Weights of a small GPT-style language model, trained from scratch on English Wikipedia.
Architecture: LayerNorm before each block, rotary positions, no biases in attention or MLP, untied embeddings.
Training: 381M tokens, 5820 steps.
MLP neurons of a small language model. Each row is named by its layer, matrix (gate and up: input weights) and neuron, and shows model dimensions 16-111. Each number is 128 + 32 x the weight over its row's rms, rounded and kept within 0 to 255. Numbers have three digits each. A neuron's up and down rows have the sign that makes its largest values positive.
A block is one neuron, or neurons of one layer that tend to fire together. After each block is what it responds to, as a language model described it from the Wikipedia text at the highest values.

L11.gate882:158160181114157093161133108109103168146158114142175108104124109121155094095115080125156155165139130085109095121115135084160151140125057135102088103114144102182136134151137166149182096091093123148166153103152108131183159115116094180063158099109074124131092163146158074150102172141106142072
L11.up882:106049138109147112149109103096085204110094142129128107173197114044134142158125134133099127137111130098119114098151131154159156121162067163090170134153128196121106135175106172096100106104133140125185145120116158104156098120120141160127112157137081115179146132080134080060185126172151124130
Description: Sequence separators in data

L5.gate10:141155162168137119090087117157141119180121110203108146083121107086100146209146150140136129132121182091138143113100148147138098126152099132170191066133135082114170143132122149098095150086143092150114157155165130090099139086168043113086129137118188102135172137149123126114185177209122126105
L5.up10:093175140150103063149122064131135095156122149112126107098115111128111076180097157168156091142093138119102192104118132127100123062126123110156098163147120161128140148189192182032141098116031103095158163119184110120148120164095049127111094133099165056112117113120166128109170152103158140135
L5.gate125:102086103130111134122156105197219106144120133119142132167131108176127195119113079147144143132108123149123144169165133101124128129133090164063100085124104102135127131127126129127068119094119124101115097152158116098143163082109128112143110091145132105145116118115083150104135090150165154096
L5.up125:119135123068137100145180100097157156129144086113104199087075157107153154053075140130124104123112184142149151132113142210154154091134132150146091109106094059110178119139136132132123138121119120108093128132145176174152117180136127197153114136150134114134135104134113164079129197138152144122
L5.gate236:038076134107171198117156134111186090200131115107115110152128118194105105156105137107161116116129128158116155060103099112119071110076131117160123133183159171099115107117123081145144091161123151165144122186155143115112153227094148134136085137094106161111138120159137158125127171125144172131
L5.up236:131122104152126162107143069147091107113135197173132113148090084084160131172108141128127133109071125185139146105107130100161133112114125143099133100117164081096109096107144094094152079147111215109091177129180146154137136152109140139121154103162153144103125111155117153115184197126176114089
L5.gate299:077121146128136131143108139103124159143161105153139120107101127141136095119102106094142108074125085111091144169094168138101090112109154160174118175149079121081185051104092202186156085110124116159147066129092170116102166173143122148187141141138127169116129124120086133119136173189162135113
L5.up299:166130093149123099124060110166130138132088148102157127120115141099105086139091100130160134159089132098195182135104112151195080112156144121195187085166102136100139093145109114125107166138139152111130120132088122088120174176169093168111106150161117110155095080139091157160157141158156132117
L5.gate317:089185152168195119213139117095105125127116176165113093138143075149136154133123140111118128095129114209137136121131183125085164092190176093090060090131115097109150122080150085126173124152101161129167209087151135119121098141058132092116095138168139070161051136171155095127106161130167155096
L5.up317:115151074138128139167091114116162096106137148167177143142140165138150135086068071123084138147128099091160084112108146087156093146143168121137209142202140146170113110100147097110184139155098141187175181136121126159097173133148139155145126160108164120121143094146124146099127176179113138099
L5.gate420:112100132139195085101123135139139129126105152156133147194036083131122121189089093161142157182099117090113172142137174037069121126134061153113099144128155128100138139195204190139128183095153114174194131093124081155111138135103115095117166163126090085131082119115100093073120164105119140219
L5.up420:125129210149107159116141177159082139163185146103146176147135143115164125128136094126066152165089120096085127092108139103133113179128129148152098173114117137131141107053117145131110180145151169119144110158174177167120115146197123110098139116100144107101101122115137104067129148141032158150
L5.gate468:121131151165162156156122139070112128144083095141156166156128104084075110135112147153081176152147147119100098143101190182197172120128126105180104101174170078139090092080176106089187152120119098165104137156100104198166148172100207110173089109128134147146152166101065114143104134159096092118
L5.up468:144143100179180129118128150156175118112126156158149064091093154054070091077128065148154102158130122101101160148148147192089131129094145152111086129168100187059113120125107102112081167129112123140181131127095141145162102196135091037160144125148138115151148118105087101124141238131092128208
L5.gate555:115160194050126144120146114086101093146108097155189143120096144170187112145128129108117067136200124165143099127114217152126073115111152085177107136162122122090135122152147074107135129159136107179065127204191129178079154115095112152193100095119107089124085052131155143129111204120078072165
L5.up555:159090112123117167167108121091098129145089132126117121146099079052173108197184108188050088140107164156049117136109161131101118113127128107090142155105137124172149088170149157155147144131121164120107116128136158121099136108074211107057182115077157039111156179171101147095162089097142144178
L5.gate889:141038139110116112127121133161170126174122097107158148099158082204092133112160101152149143099119087084097154086127177142182125087152160068142104177149131157154154115159128108084120130163119067191127151129163112084099122144158090109127158096127149130210114149171176123115171085071098171183
L5.up889:127095146128087147063140111119089071106150136181119094159104086151108096108118161142177197171155187156115159108169149155134133128127134154112089191141126095160069126110149063127163090133203184102109106155093146155084093147142117112077128163120097111136166118113092089185164116160137152072
L5.gate943:140152097104159145198096113116113153186132141127172125131163145140136116153100116128142190089122072122093136123092142120096167095142179187150149112127190132138116131129116165197097168166122098139122106121083153111161117222134063109114111172115114146102090094177114111113154063113081193163
L5.up943:139148131096105115135100067104080123107118123097142159097159168127141084170095080089121218162069148101090164145107105129101104111130118121137141125082130137118147192080048119122116160127134127134125091157138106118101094179140135101196104155096155142126140070169125107111157068143066170154
L5.gate1226:082118162157117126092126123138111120122162097161081120141098147216155110167075178117171113158111122113120061064171136129131178135109103124177142081121091135150151103132132123136124136137122151131122073101117183125136163206121163187119146155140124133069129144133106104163158146131128125113
L5.up1226:112063116182150173123149124136071171128115136124091108060150099170140112155100119135074153176054139079097155131133098116188155144131111142112116160209109095120165143094136104123155148137159115157084140127102112123134146138109177102183095122127134112091203136177143149080172092164069104100
L5.gate1380:170096109170178157062151136176114105132140095128066126163109143169146175103060136203125158132112150125146088094125113170176080162132187139057177206159122152138107126169188078147181131098089162198128096079115110129120063110130138108097093093140127133103101118116146098119141119096163101115
L5.up1380:136121107083111059182198121131141163123115119155073144096089163181136122121131122094155125101147104140127125155146144138158147191095141132117168131111111149118106126096130134157138121094149103168116119101156045164043078175131113048160099116092173102054129162144077133145154145114146141128
L5.gate1438:147099165114080106108112131152134117186101150162096114134148102097238147107121128122126098063087131148176133143152152150098097133112102152163122141146152097124090112119154096123141150091121123105139101132105167196100128127129157114134151160113092099162157136069145090174097119143134180136
L5.up1438:111142147134100166119091128153103130080169163152156118106119123185111119159157133200074102159166112144134139118104099141150156117097173120107101105188112109145129108126075148149108157149158147084138140155108149130149125162182141078101108126048156152154146126103133186105129132165115153114
L5.gate1440:117155167068122103166129152045121167108098106142116151163140092133091131199087164109141174129090195070161130105117166119105164143160162193101150182065129110126137070111136161106128156128169140123161093091179119138134141133164112157096192111109116038180163146111146085167163164121151140177
L5.up1440:098155115121106103080111176168092137158123127069134114129084089128098108156179166133123132135172116146156133102120114174125126095146148137136126159085139136106144159084154158092114116130139095129153152127107082162101183086153083154107143139174100194089175209127086084081214166075105208106
L5.gate1461:076108155117166104157101097160140128097182123119110145126132122133125122130041158126100117066138163138072136109138128142164104133144106116178083165118126111169088127142128151130150109171102153091158083152151206112139137135093082128143111081114069145101101145154167094213187130090160128135
L5.up1461:129144092091119086170144155107148144104088163123122154118115107159114145169090088108085109078168136106107093112111102075128132178088122148140110106163085135178108115137130167151153097112126174159208089131145133155162095139108139110145095136163104054103156164083147183148164109083154138112
L5.gate1530:111156141139110138146146154109086070104142173141158132187144101138098131103084079135174120171116149140164104135117148172169150117135152103135153133139153135144128147085126130205205217148100120151121087091154105176084140128140110056151067135140142106135178127129114108128136126130140128090
L5.up1530:113093155123169147143108135082145068075096113133165091120113088139154109157126102143091129136092127113110126138125197137191068091068122122088200125153126117183139119104113094175171138146100180103124141153111079134125116143119138162104075206090155085105140141111148116150199109138124126160
Description: Word continuations, table totals

L11.gate915:158107072117162123095112182103111139164078157150117173103109201158168114082092118075118162170145102092110130107091125130091132149097090140124106109115109158101186116202151182144129164166142165092201152123147109095125121148093086120126132151119135144139114124106113126190123199110115127074
L11.up915:156096094086121173119145096141168179125151088132171093110084098115096135169157122141054160154089108112122112138160195164123081074130069129107134109042063118153113191114148118145156063111115182141111125194132110120113107109109160166110173154049125130146161086173128121094191088186122119050
Description: Statistics table cell numbers

L4.gate43:108089087201158172105155165153100160153062148171118097096094138173114211134128052155139096124147107079061108133115127155152102072107125174155187104196107118119089185160127170130116115151099084204142172107120148086077119143105190126140195137174130113159094147157090097144179198150155091123
L4.up43:079119114138150132159123086100146098083189145104133146169142076102107119032105096084114099127124146160182147093163140114109187167102125108123165155135109126113154131143128104181115167144088102100106110081150147150120123155178163118145177131116147137084154163113152188148094111127137141125
L4.gate720:105159132135138139196067132102143116085148131159093137135144125144139113154137139100158079196135154125126101096127148088122112187068116165079122076124114131122119080086142138121136095119158145164115176114099117128140127117148139116130129111168149160116097154078131144100130143124107115130
L4.up720:158177098173153150147101132090102107105123138080106156148115177141123103151157143104105140132131074126136101080112195112114116062072054148194122084117172068089152111149134132161167114161137124125146132136139146125075133107174117133114109133186113017071153113108133122096210100100149138101
L4.gate1416:110147139171117152181157153140091130160074123088085083170110112168138163127167182129127105132127150158160136054122171134122055124110079105129168139144160143148173123097206146154232152119127057152120142119162125155120140113141105143156129109168145114167140137174077136054223086082097108152
L4.up1416:143145111183175104115153143116175168073142106107155103115206143132142135125108125100152103108162170130088167128166113179182128142056121102148160125133153112094154123145100120124087133114084134123094114090071130150099105157176127140125088107157156138145199192173138196109154156111131155145
L4.gate1514:184159184200144155128126126160152150123112102140153037101200106147110099071094177164107161087105092145134167057107092111106135140094117102172117100103124189167116130134112159127132139150121099149170075124143077130180183164160163143155146126125112126133103170123075130156086157171069098128
L4.up1514:171136127166109073114160111131094166064116149105180118137058126134148139145144167112153128112132129107113062145119121182093123107150123203144134132146138173181163170229087144163198104135141171165203140075056145187131161145106087147123029133095169142104131157147100139097139026183119104154
Description: Sports table cells

L5.gate21:140113125126123082122170147109117087153149156150088122148157134087158145143159125086134048140100119099178177139185169156104150111151119155153115122117115108163164099104149105091123145133164113183134126152142194084173150109092130116145087142077138159109141141141154119106164134173180061131
L5.up21:091110162041118159128177142142099164185115176112092111157110159131112136058199154141104093141086099176115104085165167101125152088066181144108100195125140158091149082100143078120187104112151114090121087187149169111134066097184128098148132112077110103155152097156144165121175145174131138109
L5.gate55:085192138074165123141080156065093162111112131146076160133175181135137113175200175065108158132133164137138142103166148135139151126122123153147106229127145146119154149177111139143083106071129127135117144125062144126093152137166061178157152102086156120121080070145146117148173077134185094147
L5.up55:081124082102087125144136154123059145213101108123166180134168123122093143150160152151110150145159100099180173064116110084118176072158151149132079123127169172075122132157119079127071090138140128156167155087138157150130157171170120099130208096083132126129088158152126115121182156077097135111
L5.gate139:054102071181143135111146140136111200121118135078070097069208132106122093102123131148114127176116096114131155164120120149167145131119099138084086151159155102153104174070160144148170162089104144151178160125077089153123133103145132092158071091135121104092102135150180131115081122169118134147
L5.up139:098148128141133086128178126100139164134140121167120111118139143119108090134171171087137138176187092111070140142111150138198157110126136150135123135143110136132163133135068127199133123165158124136139124144100110149103123102131187145157098158095090140191127082121126117097119109191088144101
L5.gate150:137185123179172084072161123102099183127155190131137074074117138127118165125123091091130165110089120055144168183113120122104113148123109200109186149096146172075199127120146121116159148122123143091101150122135097095115119107133160078183153153101116112142141088163181124114115107116106117152
L5.up150:117148106141131155038213085152150099148120116124168084164136080091130177143146145105171103145108161103107097140135063149147118158096047165123177129088130111072174157121117118116181139053109176079092109142157118121132113060164133139199114104131158128111158120210149141125153153127176122162
L5.gate347:142141129104133110065067128175139150116098141122104150138120146137062092092138102110107148158104138094080178169213066127199123125128188102119090156166153093144097166154162183136074061108150127125146116145084134113114111158113107157155187142134068119152103082078094154127127121162162133129
L5.up347:123126111107124091088119156135157117127128126108106114150060168119140111043100136076189114133087161119174073116146101184120095090161167071077087127165085116141121129171064156159127115108058173133162096127095130103153164143052116123080097149095167137167149069190092117127119110178182119099
L5.gate461:166137084143099142189147127117102177164131114118139159092143153143098109105060101127062186142066143156098165123154130181137100115132144116103157170146114132130087082153115095131090095098140108146104191122132096175103162108121132123087148121088110129127130118183148112069171095135070095147
L5.up461:114133130146115195120150120117153147140113106067082107110175103097077194143134139129169130119164080144170081163149106132094136116164161141067202130144078112089119102133163192111121048108163124106102193170170138153101075128138093130094044090138111127126156114131107171139082193105138135109
L5.gate575:133130160094115182133173117130111167170132213147109106162149128105149108162159082123119113130177082130129125170180087146186092075167125140172150172118133092109153127186126096167156183070132197149119188112127129139118103138103144164167163098098077115123134140137113158109146075120169189097
L5.up575:071158125077122103105119119087166109097135100148157080114081136098105179108140167149120090115154175122091103080100123111195123098055125151131155117131061119161108134161154134077137148128129171112167124076159177142116105095083103107150142085106098175157094060156133100132093170102110107107
L5.gate683:085108100194120101101132117174135109166107083144099154157208176084119187119115086100153150124132065120124140085136128153095141076101123120198160140087096112106134157136132166076109131099155164122148129130074151112133122123159128124080154108213127151162094135072089149116055150133193122112
L5.up683:150169091123135113111173131106116123139123107146092127133104142152120134134106141140145097113235121138169137121134091133172096111090117140100160122089103095158164130180171130185129161154069155166124162075158126171162113078167146092166163123116151125137124168107147101113187109084136108139
L5.gate1013:119169155089170162096101137130086157139173179152077142108146098161186135098117128138139168098176104194090103116154131127125071135193116173098180151129099145124093105086171076155105193150160097109160123142161099197114118099098150052109163183087126097106129114198158170104139154120135107098
L5.up1013:110162137098133153125137132100078133111125120172173099173109154137117063130150165121138131136126063170143144093157137095088174150105186169115130108138122158177117077079074119198118160169144174107155111087061064106124141111171171095145152119101080143141097116173113093091057115153129134154
L5.gate1072:162108074130159109080117117072031148111143102093143099101124173150154198142174119142138126099127130207135127071131133168157124139087124079107165115121136101049138136148122163181167146192105145114140144103161125122134076144155144102140130133164083153061122117127131137122094160183197121100
L5.up1072:180106153146113153126146096129062137104133143148103161126160186108169116125123141124082078175135146126130145133105102154126086109124120136106180183130147092091080101171100108122175123098106172131147126160075074160204105162117123124171220113152141114129108154071148101092127140164079145116
L5.gate1076:146200130138140119153145134098167151155119101091127111137118130091164113087152099145143101164102126092073111159085115131146133132115099122158154169121107168147145073105066136118098092174105125156126160142095129178181161159092153131174125118121140147120146156173075158092101047129216166089
L5.up1076:160154143123114147110147160091146103113092151108166116138129096107170121099121107099143128170114153139123161147099086113170127153098147131101138168125172149152129084121096099135102113008102169157147124117108097151159147115061141157107129093095129065110077158098124184133114132213093123143
L5.gate1079:142151125135159134145150138092097086097114109165107143099164072034163104145143132134132113144053127190150171145151091197145101070112104124153152126110167082126067130165118091103109113085070171172163143119119164119161148149104126089076171131159108169180132110150147114130098145129094126122
L5.up1079:168110130117131097123157121185173131182126133150154057119122185093075173143158088111115133120099122146184156137126091120097102120195129132153111189147047110146074099113201090101180149191127113122144114104096133154132107073124152076059163141136168125162163135127149132147126113176060163076
L5.gate1131:134140097124122138056145181084137093197125170143110144143109102098126096067088184097202172140124133213124118113064149194128082123151141139154127130117199115130110118181117116133110117095134174102130151067098126029089150117120093106159141073118148134131154088110123160093099122144186141097
L5.up1131:119145065154145145095140175166099160103125167123061152124101165128158091097144162111186118092089088165160161170135145181143063155184094171134137125099120127113105137185113182084173084161063143171156168079051116146126193143186142120140145110084139127146171115103153113072122131102146163089
L5.gate1172:152112174108169171171161170130137113161096125126071148090143145071145115170126132088135123081088105085144120148042154167149126145112160095112141133092127153179122140161137126213037111103148132153082127116169155120110104132130077141147105173118172157109118113162129148126115126114115061092
L5.up1172:143135170159074131141095158166146155129050108124120109182143140106160116135128128084164120145139116090079124059151129122134105089090149154153169155113194115160143154141188144174067121108146115114197136107177122198083099133171102119139119153147177112132116096163126097110122119135146088135
L5.gate1263:115123139171138066092097146115159092053148137100142140106123124149142163172099142100113195113148074113190128133134112161185198106181125128089079192084158107178142123170104171115093111142049182154080118110098134143126120079132146144095097136103141153019135118135086115130125070152150160059
L5.up1263:125084067127142109115077176134113103105117128084062118162041098108136187152082201143185130092096091154152122104115134127077136172122121180122052180139125112190145063150163160093118131111132150149087098085132165154097151136130091082189140178159219142078120099107118131189124123094071140127
L5.gate1277:121103112173120125110147167170135125120144146137100140141112184039169187148207058122173144168127077153109180143120181182098105195121175043086150140113182183156110129170112146121145151114097106141100116118127109095108123130112128105189122082139096151097113083129103171115081153152119104132
L5.up1277:087063180149172149085136151144156089112113111149082174154103136084123082141106148114114153142135102124139112148115115191120183164114159151131069141122165080125088133161137177091129211159167089118099065144115171104127108121148163125148141110112144143074141125132161165096140148170148082130
Description: Table and infobox header words

L5.gate204:121091152122185162075136162127208095163139129094114050165135067184140110170146160112128091144082138140165101082093110083156140144121089046079117144155097144111144157105097150138151078133198104117146145113073139146139147057143130123074160129080036104111058124128145140152136187071124109140
L5.up204:104176111139142086138091100167108115140130109151131133152146086108120091134104136059115228095076093198127060104151143177157109138114139117144144107157096123089104120090147117134154125103111091124126161066109122128147150167157127153124160177070121135172157147107128153149102087077143124146
L5.gate209:112046217156122078139071145160145085136092142099172077148102100110162126106115105121106091162108112121102099125108150142088135105119112085086175083138110124132140100153108144132164056125145104112137120137155168113153168124101051093112113130169106104089117144172160126129130204167090122119
L5.up209:074141089142173112159098137158192062138095136113140151070133085127222118153087124119135085125138107124112139158096124123135078114167133113129158137157160121123120189115125197165148131131115138142132125112115101171175152071110094099127100113111166130178152134124145085116115173179123100109
L5.gate258:107145128142135148107124186079128121063147122095124100092118155150126150147165174149156182132125138156199102163082094079108105117114138164133144197135119130108147156114086135133159168216151111170078153062137133141156092165081126102138132152151114169178132149136125099111133134184163119118
L5.up258:092128128103111113122137178148101094066138093116119059172099103130097138087173142088108193104177123126120116208078110129216179141114075088109100141097105118119130167110070102103075151143147192161108154098100143132089145156196069126096085104155124189152116131096095173147124128184140115115
L5.gate547:171169142124123099132169161140205135127123169127109108176131106163121128164107129180132110034134105046145084143123095071137178188183049107115176177060151177113071130103164127149159144155147118164157127094189109141130131188160172113171172137104132102167114148103154164184178114121198163086
L5.up547:137136134119035119121156045161145073113097151155132084074177162074140125125142121201101127167132114124117147126116115121147136138103115135141126154105141160181092163113170143146131161102113152161139161134142126165158053154075162080151113125091158091054080098129127152123125091079095142129
L5.gate577:176099141216114174159105129133170182102137154190126082121152079133125157120130135164154140112137165144161133071114168158087161054092111115082133122140103156080079064157109049201146094130195072114158080123149109159093106075174113146084132105101113119132113150155141132115093158144197091106
L5.up577:134086123090139088144063148109112181133107102227140160088177122165148140125105180128106168114086206145096125094153134143146121155097090110141121104140099148136092093144104137096143116141135091123159114059158103109106059076179116121136134112180122165093154150171173157126183124125139083160
L5.gate698:033118111145118112113083167150151116087154177074167127131130070041158140120136127094183127118120101174158116112080110114129172135085134098132139133103148095184143118193081114136167157157133152159218174149148143173127107173157177134102145086114060155139085085092097149126148132148157076134
L5.up698:137079112073059130152083152083132123194089143146090106104151091137125183115115124093122111105141169185066121151167098145073083092069102176111128086172106139052156175129107149105102151120142194066110162097144104107156156154170095148125142149086126096084102136133166106144082126140159134131
L5.gate719:112104103143114147119089104131103129127184183145072105123068120130155125110178173093165113169123175156086124159089095146097194117071149081058131166131101130091087090203203115100147100122082124115099126131102139119115135151093120122165077142125139177057178085162126123087126109122101095158
L5.up719:100156158125122123176128147171113093132141104095044097157166107118106125079122096131127156159154143173197123117167115167125115133143097161101109104119119134142154101154164152083158104125133094126161178074132090133143144122091203115116130189100109149100175068118121112107066154104147149144
L5.gate865:093132143085133135129128158137136129216169112179139091146225085175109067159112115094193191096139165065158088163106138153143092109091114127119085205100143091114039121142143147146126099108115154148146110143033120149131146130138109117168149091079074121125135114084152159153147134156147110108
L5.up865:130089144148100175086141101128157101130163136193128129101143131192081126137082155129162173116113106117143125157144213148098084105102152136115087197126108136087100141113110165151169094205106137073142173136086180139137105150149125124096090087082154162122120187123110119145118179119136145141
L5.gate951:161160125125027110109151122125124142036111115106144134123103146123178142140154098123142157089148115200141114108147156167134122079175125123094115083140156131171138079160127144133118149098130053115118150130102112193145150153067200117080155129137099151112106112105150095122139153185099104130
L5.up951:139155113143188127115108047141139130055128142111149044119113202157176098209126130167176156101094172083072073109184127175162133112101137179109161078099183078116075112150124107129178118121151115094122122086133062126117142126118138067107082130135105118134151114174130102145116123198020147151
L5.gate954:150102139169163092123116078130148069160118160109105097091132135097151128059082132156120157145131106147115193113089167139070138068159128158158128128159121144116143160128120146106179128126088099140190166136128114157163121105091147094042131122129160159119137109126200125128112102122143156126
L5.up954:078107152128178147167122135150107143113087151133137096108175133125173143149103077137135116142063134095113167100205134097092073105094147137098100082132149146184110119144108129163138124172093101095069118160127191182119105162117116119124140114153122135145168103126216119147111164132139164134
L5.gate976:155138177169180120084085114143133144117052103156132104086188141144135116136107165160121195103145081092104118112073156136080116165122101106132155139148074149072139139094123155161110077120159192119134172128123162121157165125099131169069075120143093166143082135099112074183110109180143129139
L5.up976:093129202141131113133084111090144146146149094090148103098176133155172127144144134150141137165139095106134096089096149182123123153126141112120138130109120153117166130119159131191130075134158163157109127107073134116140140160187127148125145118121129158068058159123163130172124174158210136159
L5.gate1035:144146075164122105140114115163120154097121067101091159169125119130145112155144106093150080145114093083144138169146133160144112117111127162128094146162142124118167106163208110164147142066102155043091142139140155172137128164123110096144140037156113113136157093151128167120105111170137174103
L5.up1035:157063128120128133091108176087161173137144154121082105142159178134158084070107185110094141177128166172119076117134110115155126134161114100107141187158131161096158149152088129172147138157171147119175088057174088110124248092100067162072077186188122105098125115098133110176139147159120132137
L5.gate1058:114158125100128099133120163104135122136120121203160138120123146117142129175081190105146140118109135124067123131111137134124139054068132090139091096144112117142126107109146109173128119126125125094140099153093151103107117110159120130151116092129143140143092121124117138136113101140126078081
L5.up1058:113125175125219166140080148074156139086119106160204137133163149138136121189080135150107123137134129100115121158110169132137073098050085165092126148149153104142138112140068088166135147098154139129155149140159118135150157137155158106112121147119158131156062094158127141059121137128117091059
L5.gate1223:137142076140159131175108122099158119115122161119152111143170119130122084163128139122179134157105083086091142085035111182168160154149124135195140133146179124101095124095118122149164144100142190128157166125094131134118137156138067175075108149097134134114111114145153099108112122084182177116
L5.up1223:140159150169127117108080119145133211103132092116152098095136148115142163085082072165171117138158192120158117093113165161149111125073122131105141149126149148140103096120176119151109138158161095153137164103081115108168099192136110130171081101107146127079181136113124136136145109156125147125
L5.gate1290:113165145114152056114142123092125130117151096078094129123114095132081159112155120122109158127193131156128088073118060126205082176057126131127162158197097080130096077146078202141165133135157153173144099148129126143065148173115097131173145155092104120123149106106124134086124162114120068119
L5.up1290:193105108060125097129066152141138146144167130093061118144101126202093122136127118089157141118154112125125082082138082103115159133123133151100105179169117119066180133148152110125126123113104085167162185160141172080112113121146209117108119219129130127127121085131194157172129127178145111108
L5.gate1399:111163155153138124068068125173122169088101085143134150111153142153129103173113129126102121119114134154099111119151146162157095133152117088121187140150106106107122146135143144114124178132059054141125074148160105163112121145104094097152088124164071130108086118153146153184183135142053137127
L5.up1399:114149127118146102138066198135125139163113116137124068173128118145122079193156114164090162053177173072094132104162051143128146126173133117113093151118118076091141193072112116150101130172155102183125144137155135160203146077141127131150142175120112142145129111118126172151092102148152181123
Description: Month names in dates

L11.gate1107:121137156146134138095095131100152142168077108183161210106140113079097149100129140177084152107088100063043125103099055096115105071083114108158126176100112117126150172150121133162121120069162110140139102102088087096113160172117143106137141089059115099116118128098073146122096119086107139138
L11.up1107:108143184151123105169148094117118109144170097105113174222118162078090196067119161112140127127181071076112142154092153132126187122123128138095135158106137100099130157118109115136061144142171162112166136151072130141160143082107139138116093095117120098125118076139131132062128169086073134134
Description: Table column headers

L4.gate179:132099163093164122119108159129177131076193099162180095059178141147131119160090137134147166147092123113135145156158165154060104134126079140101154130088122130118149143103146152132166096120156190165115141151079126079161160063150134165080153104152099180138149100112150084172109168124158184145
L4.up179:088078157117103106088150107153168153059191083118130069071125168129125132171113143148133168149147158127088140096086138143105113098129122148109120080124135149121154097113152158131177127089170154136174125139138131178125145090163055159112140099170082119112159133139171079144113164153157128115
L4.gate489:149099103132112153164115118089114138115128118174150139091218112152100152157168132207164149177114133166096118116104122102141075152112098203119167125102123109070171129039076159135085123143159161063192108186187154114217165177174125120056099106144087132135120160135119102198140139087171138144
L4.up489:120161150139145153122111144077075121173171144136146155133111157128143151137123091199127145102062123114120146131163134191060130167163219107140201129087166174168180169087142162198103126116127127155165113168099106168125087154146122111119061108212151177112124144181087063185149184130098096126
L4.gate786:128127158161081165092080146126159150105156095225122097104194133200072176117196151154140145145117181134095097116113103104139129121153140142059118086179126135125073121135119151194063182098140160109114127145142107119129090142089183152154101065086078142140103127139157097121136094156137167116
L4.up786:114041083138115144175044127120169124090148129135102155071128137199182064113122119138113124156186150161128091091116123130139142066116121162074159133178111126186139133109136172171107144048144085116180147154132119097124124167133137111129123106098112080132131139101164171133127121170148167151
L4.gate1323:157126152097091122069146136124154130149123142142076142064111109168130172118107137136095165142100151148125105132109137119091139111111127165113144137152097146207101158098116107127119125124166110138127141102072109149161101072111143149206066115064083081087129105147171079173131109122083165149
L4.up1323:162116168128165197124119166139151132109123047107110058142092121141108111170165145090086155094123170092134146099136087121057138135072117117083123132118104148138129099084170087085103115158178142090134097126122177076123119159145121136107130117114138101151136127123088097147103131185203091138
Description: Month names in dates

L4.gate108:183136082119109147129183065168119112097118163128121163155144059127151137156212060151112129113144152126140118163116144103130153183127085153128072143102170118100068137130140120131167101104175179121121126191112098140081096089125149114130127136079089107104078085109089091127096133136063102158
L4.up108:129175090101072149177112122106137150100190183129118139162098067178126107115167157148136137095082154143149119118143116129104099180070065125076092132135150045120097087150146119130118128048140111087072119172109084132197143095126156121140165136167123029141148176133142084114110145173082061097
L4.gate123:124184148176223113099118085122123060164102138081100117148100151106119142174145175087143081180110147134106174114070087142101079131132097156119141112139154168134147129061142156100179152148091182114102092111071138116155093178111112110129152132070136107058112084166104129167156114212135153131
L4.up123:165137161166135087103135173144098148151161160096139109182092123110079119154116200120143128093062128127134153107061112188095117150121109147155074110111137094172168120090111106171168097134074173122198061114106152151175137128130118122142117113144094155132125158131128152202177093252105110098
L4.gate972:098139124100165123106085134104120137174159081109073112159126156130116127139115114151114171102149156139091144100140155186184090180138165124087096186107128185103134183127170060178148108104162150118057116081083139123133079163136145098173128126193163096202154112133139178182115125177134070146
L4.up972:101106161133165098158112136114223151137147136162114103155135103178102087090158174056200185145178138131103107146114181122128111149160148093060140057089094109106104053080145134143148161098149123114132138118113198158105101136125104080120102108110195166080096139090081125150116175163133099171
L4.gate1302:147184192156161097121068122111152124177177117168139076163133185128131053133165116140159106120119150160076149201114137156106201087145093073140140097127074080155119177154132154152138151144157129139129081213123098164125166155093115164143065152122109068090115105122109127191065102173050116109
L4.up1302:099120085109107158210127141126070095079204132176211166090134115116133150080127128108112140140139167143144118162143130199138101085089093082129141080124146158137075101134094139128112095131116142135130151145140132126073104161142151126142092137176132145149125140105107126114080132154174093138
Description: Word-completing heading pieces